Weights of a small transformer language model: 8 heads of 32.
MLP neurons of a small language model. Each row is named by its layer, matrix (up: input weights) and neuron, and shows model dimensions 176-239. Each number is 128 + 32 x the weight over its row's rms, rounded and kept within 0 to 255.
After each neuron's rows, "fires after" lists the tokens most often just before its 100 highest values on Wikipedia text that the model never trained on. A number after a token or word is its count.

L3.up528 [147 125 118 128 138 135 157  78  90 134 132 175 160 139 117 155 150 116 124  97  68 194 128 129 112 125 167 111 102 107 154 125 145 108  49  66 116 133 113 146  87 188 142 144 140 162 106  92 130 115 118 103 106 102  65 130 140 182 149 100 151 155 164 120]
fires after: "\n" 51, "==" 10

L7.up499 [139 103 119 158 152 122  99 196 152 179 114 124 116 131 129 170 126 136 117 153 171 145 180 133 136 179  80 183 131 151 115  99 133 111  86  89 123 170  83  92  99 107 120  86 125 111  90 115  99  98  99 121 171 169 125 113 131  89 106 101  96 161 184 116]
fires after: " V" 18, "re" 11, "c" 8, "ce" 8, "ch" 6

L3.up630 [144 108 118 151 172 115 166 154  81 155 136  94 183 145 141 158 107 104  91 185 131 130 159 130 128 152 164 162 104 153 115 126 119 163 119  93 175 109 161  84 189 113 126 170 113  33 161  69 110 110 136 151 102 188 134 125 167 132  73 126 131 179 134 145]
fires after: " E" 13, "or" 8, " gene" 8, "est" 7, "vi" 7, "lo" 7

L2.up753 [142  91 154 124 165  96 139 182 154 137 126 127 150 135  97 149 129  86 151 150 159 176 147 139 100 150  83 154  86  57 121 107 112 170 101 117 142 105  65 160 139  73  99 146 171  95 192 118 146  87 154 166 190 104 116 133  99 119 150  99 164 133 105 109]
fires after: " T" 13, "t" 10, " F" 9, " B" 8, " D" 8, " E" 8

L3.up396 [102 165 120 151 130 127 141  85 124 170  70 135 142 183 124 129 110  57 114  64  86 151 145 138  84 109 146 131 159 146 147 104  85  81  76 126  63  72 144 154 126 221  76  73 156 151 124 153 148 123 105 186 146 176 136 186  99 144 130 150 177 109 172 170]
fires after: "\n" 47, " Party" 11, " " 8, " Year" 6

L4.up804 [118  95 124  89 176 104 154 155 163 123 113  87 157 110 178 186 164 165  98 145 144 123 146 102 105 113  82 107 123 199  61 122 105 100 118 135  87 123 166 161 110 152 123 126 107 100 119 113  80 143 159 152 171 115 140 124 112 153 136 176 190 154 110 122]
fires after: "f" 15, "%" 13, "di" 12, "ve" 9, "c" 8, "pe" 5

L2.up134 [112 139  67 116 137 118 112 104 103 138 105 142 128 119 153 145  77 138 186  81 136 127 124 166 157  64 200 197 144 145 147 188  99  70  88 113  95 159 119 173 108 140 152  93 191  63 138  92 158 147  93 138  97 198 135 108 164  93 140 119  98  82  93 156]
fires after: " " 75, " re" 8, " Mi" 8, " con" 4

L10.up320 [180 136 114  97 157 122 179 142  93 119  80 120 136  79 169 138 118  86 176  73 153 188 128 130  79 111  57 167  96 169 170 101 196 151  99 129 146 158 122 124  90 115 117 106 111  95  96 101 147  68 123 150 153  96 164  54 106 128 112 122 186 106 121 197]
fires after: " |" 53, " " 10, ":" 7

L4.up419 [159 121 127  76 109 107 120 162 156 139 155 124 183  13 154  76 124  74 206 130 118 147 138 105 125  85  65  98  82 137 122 131 137  86 122  98  97 167  27  58  73 139 143 120 103 146  65 148 149 186 117 156 208 150 121  89  63 141 135  94 135 146  88 146]
fires after: " f" 21, " F" 20, " C" 7, " Th" 4, "C" 4, " |" 4

L2.up551 [131 137 168 193 139 214 128 136 147  82 123 141 123 116 164 129 141 134  98  94 161 168 147 171  92 135 151 127 123 106 173 131 140 157 123 132 143 116 117 113 129  90 152 138  83 132 100 137 117 221 124 155 180  71 112 136 157  68  97 125 129 156 119  99]
fires after: "li" 13, "la" 10, "le" 9, "lo" 7, " g" 7, "pp" 7

L3.up136 [148 114 121 138 198  79 106 137  99 143 153 139 145 112  77 118  85 112 167 127 108 151 128 101 150 152 117  95 118 125 131 142 129 150 113 126 139 105 125 131 171 187 141  94 191 163 174 121 118  85 189 175 139 154 135 165 136  86 107 176 196  83 137  64]
fires after: " T" 36, " ma" 10, "t" 8, "go" 6, " Bel" 6, "T" 5

L3.up587 [116 171 141 122  99 147 143 116 130 103 133  86 128 199 125  94 171 118 131 112 156 142 100 171 103 125 130 128 126  57 135 151 164 173 118 187 118 128  80 126 169  76 115  89 100 100 157 148 109 163 118 198 168 139 183  99  96  59 154 159 137 188 125 121]
fires after: "va" 18, "bu" 9, "lo" 8, "la" 7, "or" 7, "ta" 6

L2.up293 [134 129 161 113 205  98 104 164 160 178 117 132 148 130 111 181 103 181  94 130 115 126 176 126 194 125 122 136  94 131 161 105 110 117  78 119 144 139  44  98 114 135 108 134 104 135 181 113 169 133  80 152 176 189 212 130  55 114  77 100 221 142 117 152]
fires after: " Bu" 15, " po" 12, " fa" 11, " co" 9, "ri" 7

L3.up849 [158 150  68  87  54 103  95 153 130  98 148 141 109 160  73 179 102 158 153  81 120  91 130 147 162 126 187 123 118 132 159  91 118 168 167 202 123  85 137 179 172 177 126 117 120  95  96  93 128 167 124 170 135 140 153 127 144  98 129 103 118 175 154  99]
fires after: " " 37, "ra" 10, " Ra" 7, " number" 5, "ing" 4

L2.up826 [124 169  92 115  98 137 139 178 109 150 114 116 109 124 133  77  93 118  92  55 146  75 169 125 187 115 152 106 170 126 100 124 123 190  83  95 127 171 108 157 119 100  79  77  95 125 159 105 118 159 146 123  56 141 120 137 182 135 131 182 169 119 138 157]
fires after: " I" 29, " S" 16, " Al" 12, " the" 8, " As" 6, "al" 6

L7.up384 [145 172 162 163  98 120 141 116 125 118 148 131  60 107 117 105 168 197 120  69 145 160 137  69 176 129 194 168 125  91  61 179 114  65 138  41  65 141 114 123  58  88 149 165 153 101 149 125 140  96  85  88 138 121 117 127 146 174  95 154 176 184 138 169]
fires after: " |" 20, "-" 15, "b" 7, " W" 7, " O" 5, " " 5

L3.up959 [129 126  93  86 122 149  71 164 151  48  99 106 117 134 111 172 133 127 102 132  81 117  92 142  77 139 123  74 115 164 130 130 102 173  94 125 137 122  80 153 148 139 161 190 129 176 135 131 120 142 132 131 100 152 108 161 173 170 100 122 115 112 161 205]
fires after: " La" 18, "al" 9, "p" 9, " p" 7, " San" 7, " " 7

L4.up852 [130 122  96 110 102 151 144 134 151  90 123 152 198 107 152 145 140 109  76 102 137 140 172 179 124 166 121 145 174 129 120 109 144 101  48  74 108  91 126 145 132 134  86 159 109 121 148 109  96  60 171 128 161 156 138 189 162 174 123 173 189 159  74 134]
fires after: "f" 23, "ab" 12, "ve" 7, "if" 4, "ed" 4, " under" 4

L3.up61 [143 149 186 151  98 131 152 119 100 127 134 105  98 100  54 109 108 128 108 133 138 137 127 132 123 125 101 211 163 105 121 178 120  99  64  77 107 204 184  85 134 132  80 132 156 164 126 163 159 131 169 157 127  92  93  79 181 211  71 164 140 126 138 103]
fires after: "." 37, " Ra" 10, "or" 6, "ra" 6, " He" 5, "sa" 5

L12.up736 [149 137 104 113 115 145 128 180 150  94 156 118  76 118 135  75 167 148 146  85 157 140  94 158  92  97 212 159  58 151 153 213 139 120 133  37 119 127 103 101 136 127 136 199 221 147 132  54 149 165 142 146 113 110  86 158 135 143 143 140 154 156 157  92]
fires after: " |" 23, " " 23, "," 6, " (" 5, "-" 4, " the" 4

L4.up857 [114 131 190  98  97 117 151 151 131 141  94  62 108 140 152 117  97  82 157 122  79 129 104 122 160 210 134 181 164 132 164 158 170 163 104 173  74 112  78 139 118 130 110 155 119 164 102 108 174 137  92 146 129  71 106 105 168 154 145  83  94 134 138  90]
fires after: "." 48, "-" 7, "#" 4, "," 4, " +" 4

L6.up525 [103 149 139  99  62 125  97 175  91  85 106 122 111 119 121 115 162  96 138 146  95 108 136 150 179 173  91 142 130 163 151 143 140 130  99  94 101 133 140  66 196 130 110 149 135 162 114  84 101 164 131 147 115  64 118  98 118  93 132 121 138  92  80 148]
fires after: "." 34, "," 23, " and" 6, ";" 4, " which" 4, "er" 4

L5.up322 [150  75 194 117  73  56 112 123  77 100 132 140 121 102 118 105 125 157 114 105 109 154 197 149 152 171 114  73 155  97 156 119 180 170  91 113 111  80 159 163 161  85 181 158 167 103 121 115 162 137  47 171 153 104 111 100 190 108 125 129 186 131 130 160]
fires after: "s" 23, " " 11, "st" 9, " in" 8, "al" 8, "t" 6

L3.up167 [ 76 137 198  52 162 113 143  67 199 125 124 127  62 156 112 105  77 120 115 127  93 151 117 217 113 134 110 191 150 161 109 157 121 132  80 106 111 158  94 111 156 130 105 130 164 124 124  77  84  96 141  89 137  55 136 141 137 123 145 145 134 125 135 143]
fires after: "s" 59, "l" 10, " Sh" 6, "z" 5, " Ad" 4, " S" 4

L2.up1012 [121 136 194  80  90 165 164 123 114 155 168 185 168 127 137 101 167 142 123 113  95 119 182  73 170 180 214 122 118 112 146 132 133  65  75 138 145 175  95 180 119 122 128  48 132  97  84 138 107 177 161  80 117 104 142 138 174 124  99 153 168 129 124 114]
fires after: " as" 32, " Al" 14, " Go" 8, "go" 6, " As" 5, " |" 5

L2.up401 [162 155 131  49 130 131 133 147 102 130 113 113 139 187 120 116 112 137 141 107 142 120 155 137 157 159  96 200 163 124  82 193 135 135  82 176 120  36 141  89 163 133 121  73 130 137 155 146 100 114 101  38  81 108 144 155 123  77 149 120 152  95 147 127]
fires after: "s" 49, " S" 25, " " 15

L10.up22 [161 104 101  97 119 119 162  58  99 156 112  89 134  45  57  54 114 156 138  83 197 132 116 162 114  73 110 155  74 147 136 122 150 114 113  62 130 175 169 149 106 163 123 168 167 110 158 154 156 116  71 130 119  95 136 109 114 132 122 151 167 118 136 177]
fires after: " " 26, "st" 15, " st" 6, "C" 6, "." 6

L3.up659 [147 100  97 117 154  95 127 137 171  85  41 186 141 124 112 129 122  89 157  70 132 177 148 141  87 170 111 175 138  82 179  69 112 118 138 126  98 157 157 113 123 123 123 105 126 169 113 142 119 123 172 178 100 112 163 149 117 158 161 191 179 128 142 135]
fires after: " " 45, " f" 9, "hi" 9, "fin" 8, "f" 6

L3.up62 [ 59 132 199 121 124 140 112 127 117 139 170 164 122 129  45 105  90 157 185 136 136 158 136  98 113 129 105 162 170 137 112 101 159  57  80 114 155  88  78  73 150 131 124 129 168 103 160 137 140 167 126  77 112  45 138 160  63 133 152 139 147  88 129 136]
fires after: "s" 28, " S" 15, "we" 7, " he" 6

L3.up818 [ 72 117  62  97 119 141 127 116 127 134 189 136 131 106  85 108 141  89 188 130 145 155 104  93 114 111 117 156 113 168 111 135  98 169  87 100 126  85 170 148 115 139 112 144 160 114 128 159 107 222 124 166  92 110 186 126  79  90 153 188 163 114 102 161]
fires after: "s" 21, " S" 11, "o" 9, " f" 9, "ri" 6

L5.up499 [128  94  78  97 150 130 112 108 170  87 107 103 154 131 216 128 158  90 108  97 146 132 126 155 158  36 131 155 211  89 103 145 133 110 148 152  61 142  79 142  75 106 157 135 151 132 186 150 171  92 145 140 145 167 139 144 130 109 103 138 173  89  91 104]
fires after: " " 22, "va" 11, "ro" 11, " Vi" 10, " Mi" 9, "ve" 9

L4.up593 [114 143 168 136 119 103 176  93  85  80 159 139  52  96 125 129 147  80 173 112 111 162 127 123 185 191  97 113  90 120 110  90 143 149 130  99 125 138 164 139 119 113 110 122 116 187 152  95 128  75 110 108 105  82  93  89 132 145  78 186 110 207 164 135]
fires after: "." 79, "x" 5

L2.up228 [151 131 138 163  91 137 156 151 204 142 144 106 110  90 128  92 157 124 132 126 157  86 170 184  96 154 126  95 207 143 163 135 138  98 127 113 129  76 175  88 148 119 129 102 140 118  97  71 142  99  89 175 126  89 150 118 125  76 170 113 172 153 103 101]
fires after: "s" 32, " in" 27, " at" 8, " for" 7, " of" 5

L3.up592 [161 154 184 105 170 124 109 107 124 104  94 109 128 106  71  87 152  65 120 134 131 163 123  51 144 137 177 162 102  88 160 188 141  94 123  95 126 110 136 160 130  91  74 138 119 111 138 113 167 171 100 159 136 143 146 155 153 157 128 143 175 120  56 125]
fires after: " b" 24, "vo" 11, " " 9, "el" 8, "b" 8, "sh" 4

L4.up177 [227 169 156 113 165 175 181 134 115 135  99 143 161 112 164 153 177  81 186  64 119 105 106 105 140 160 110 118 104 141 102 102 161 130 164  86 134 119 148 154 171 152 115 119 109 153 188 148 110 130 151  81 127 155 182 103 142  91 115  85 139  96 105 188]
fires after: " |" 79, ")" 6, "s" 5

L4.up832 [147 136 123 207 115  90 114 100 147 117 146 181  95 108 177 113 123 112 195 103 129 185 132 157 112 137  99 131 171 127 116 157  89 134 136 171 100  60 118  85 100 108  91 122 125 115 127 172 163  99 137 153 116 124 132  60 127 139 157 134  90  11  98  94]
fires after: " K" 17, "k" 8, " E" 8, "|---|---|" 7, "e" 5, "q" 5

L2.up634 [ 86 160 162 114  82 137 163 112 138  72 119 138  95 137 110 161 157 157 162 103  98 104  79 101 140 181 115 129 137 113 139 116 188 107  66 146 154 155 173 139  54 101 161 106 171 158 102  97 154 115 160 186 118 129 123  87 107 114  88 147 126 158  63 155]
fires after: "." 60, "s" 8, " as" 8

L4.up99 [138 191 171 110 123  53  83 142 120 113  77  89 145  90 107 167 100 165 103 133 112 131 152 132  98 118 140 203  78 129 136 135 107 153 124 134 143 126 160  99 133 110 161 124  79 171  72 156 105  93 125 115 148 116 114 126 127 132 173 178 105 182 123 116]
fires after: " F" 15, " be" 13, " g" 12, "po" 8, "ad" 8, " the" 6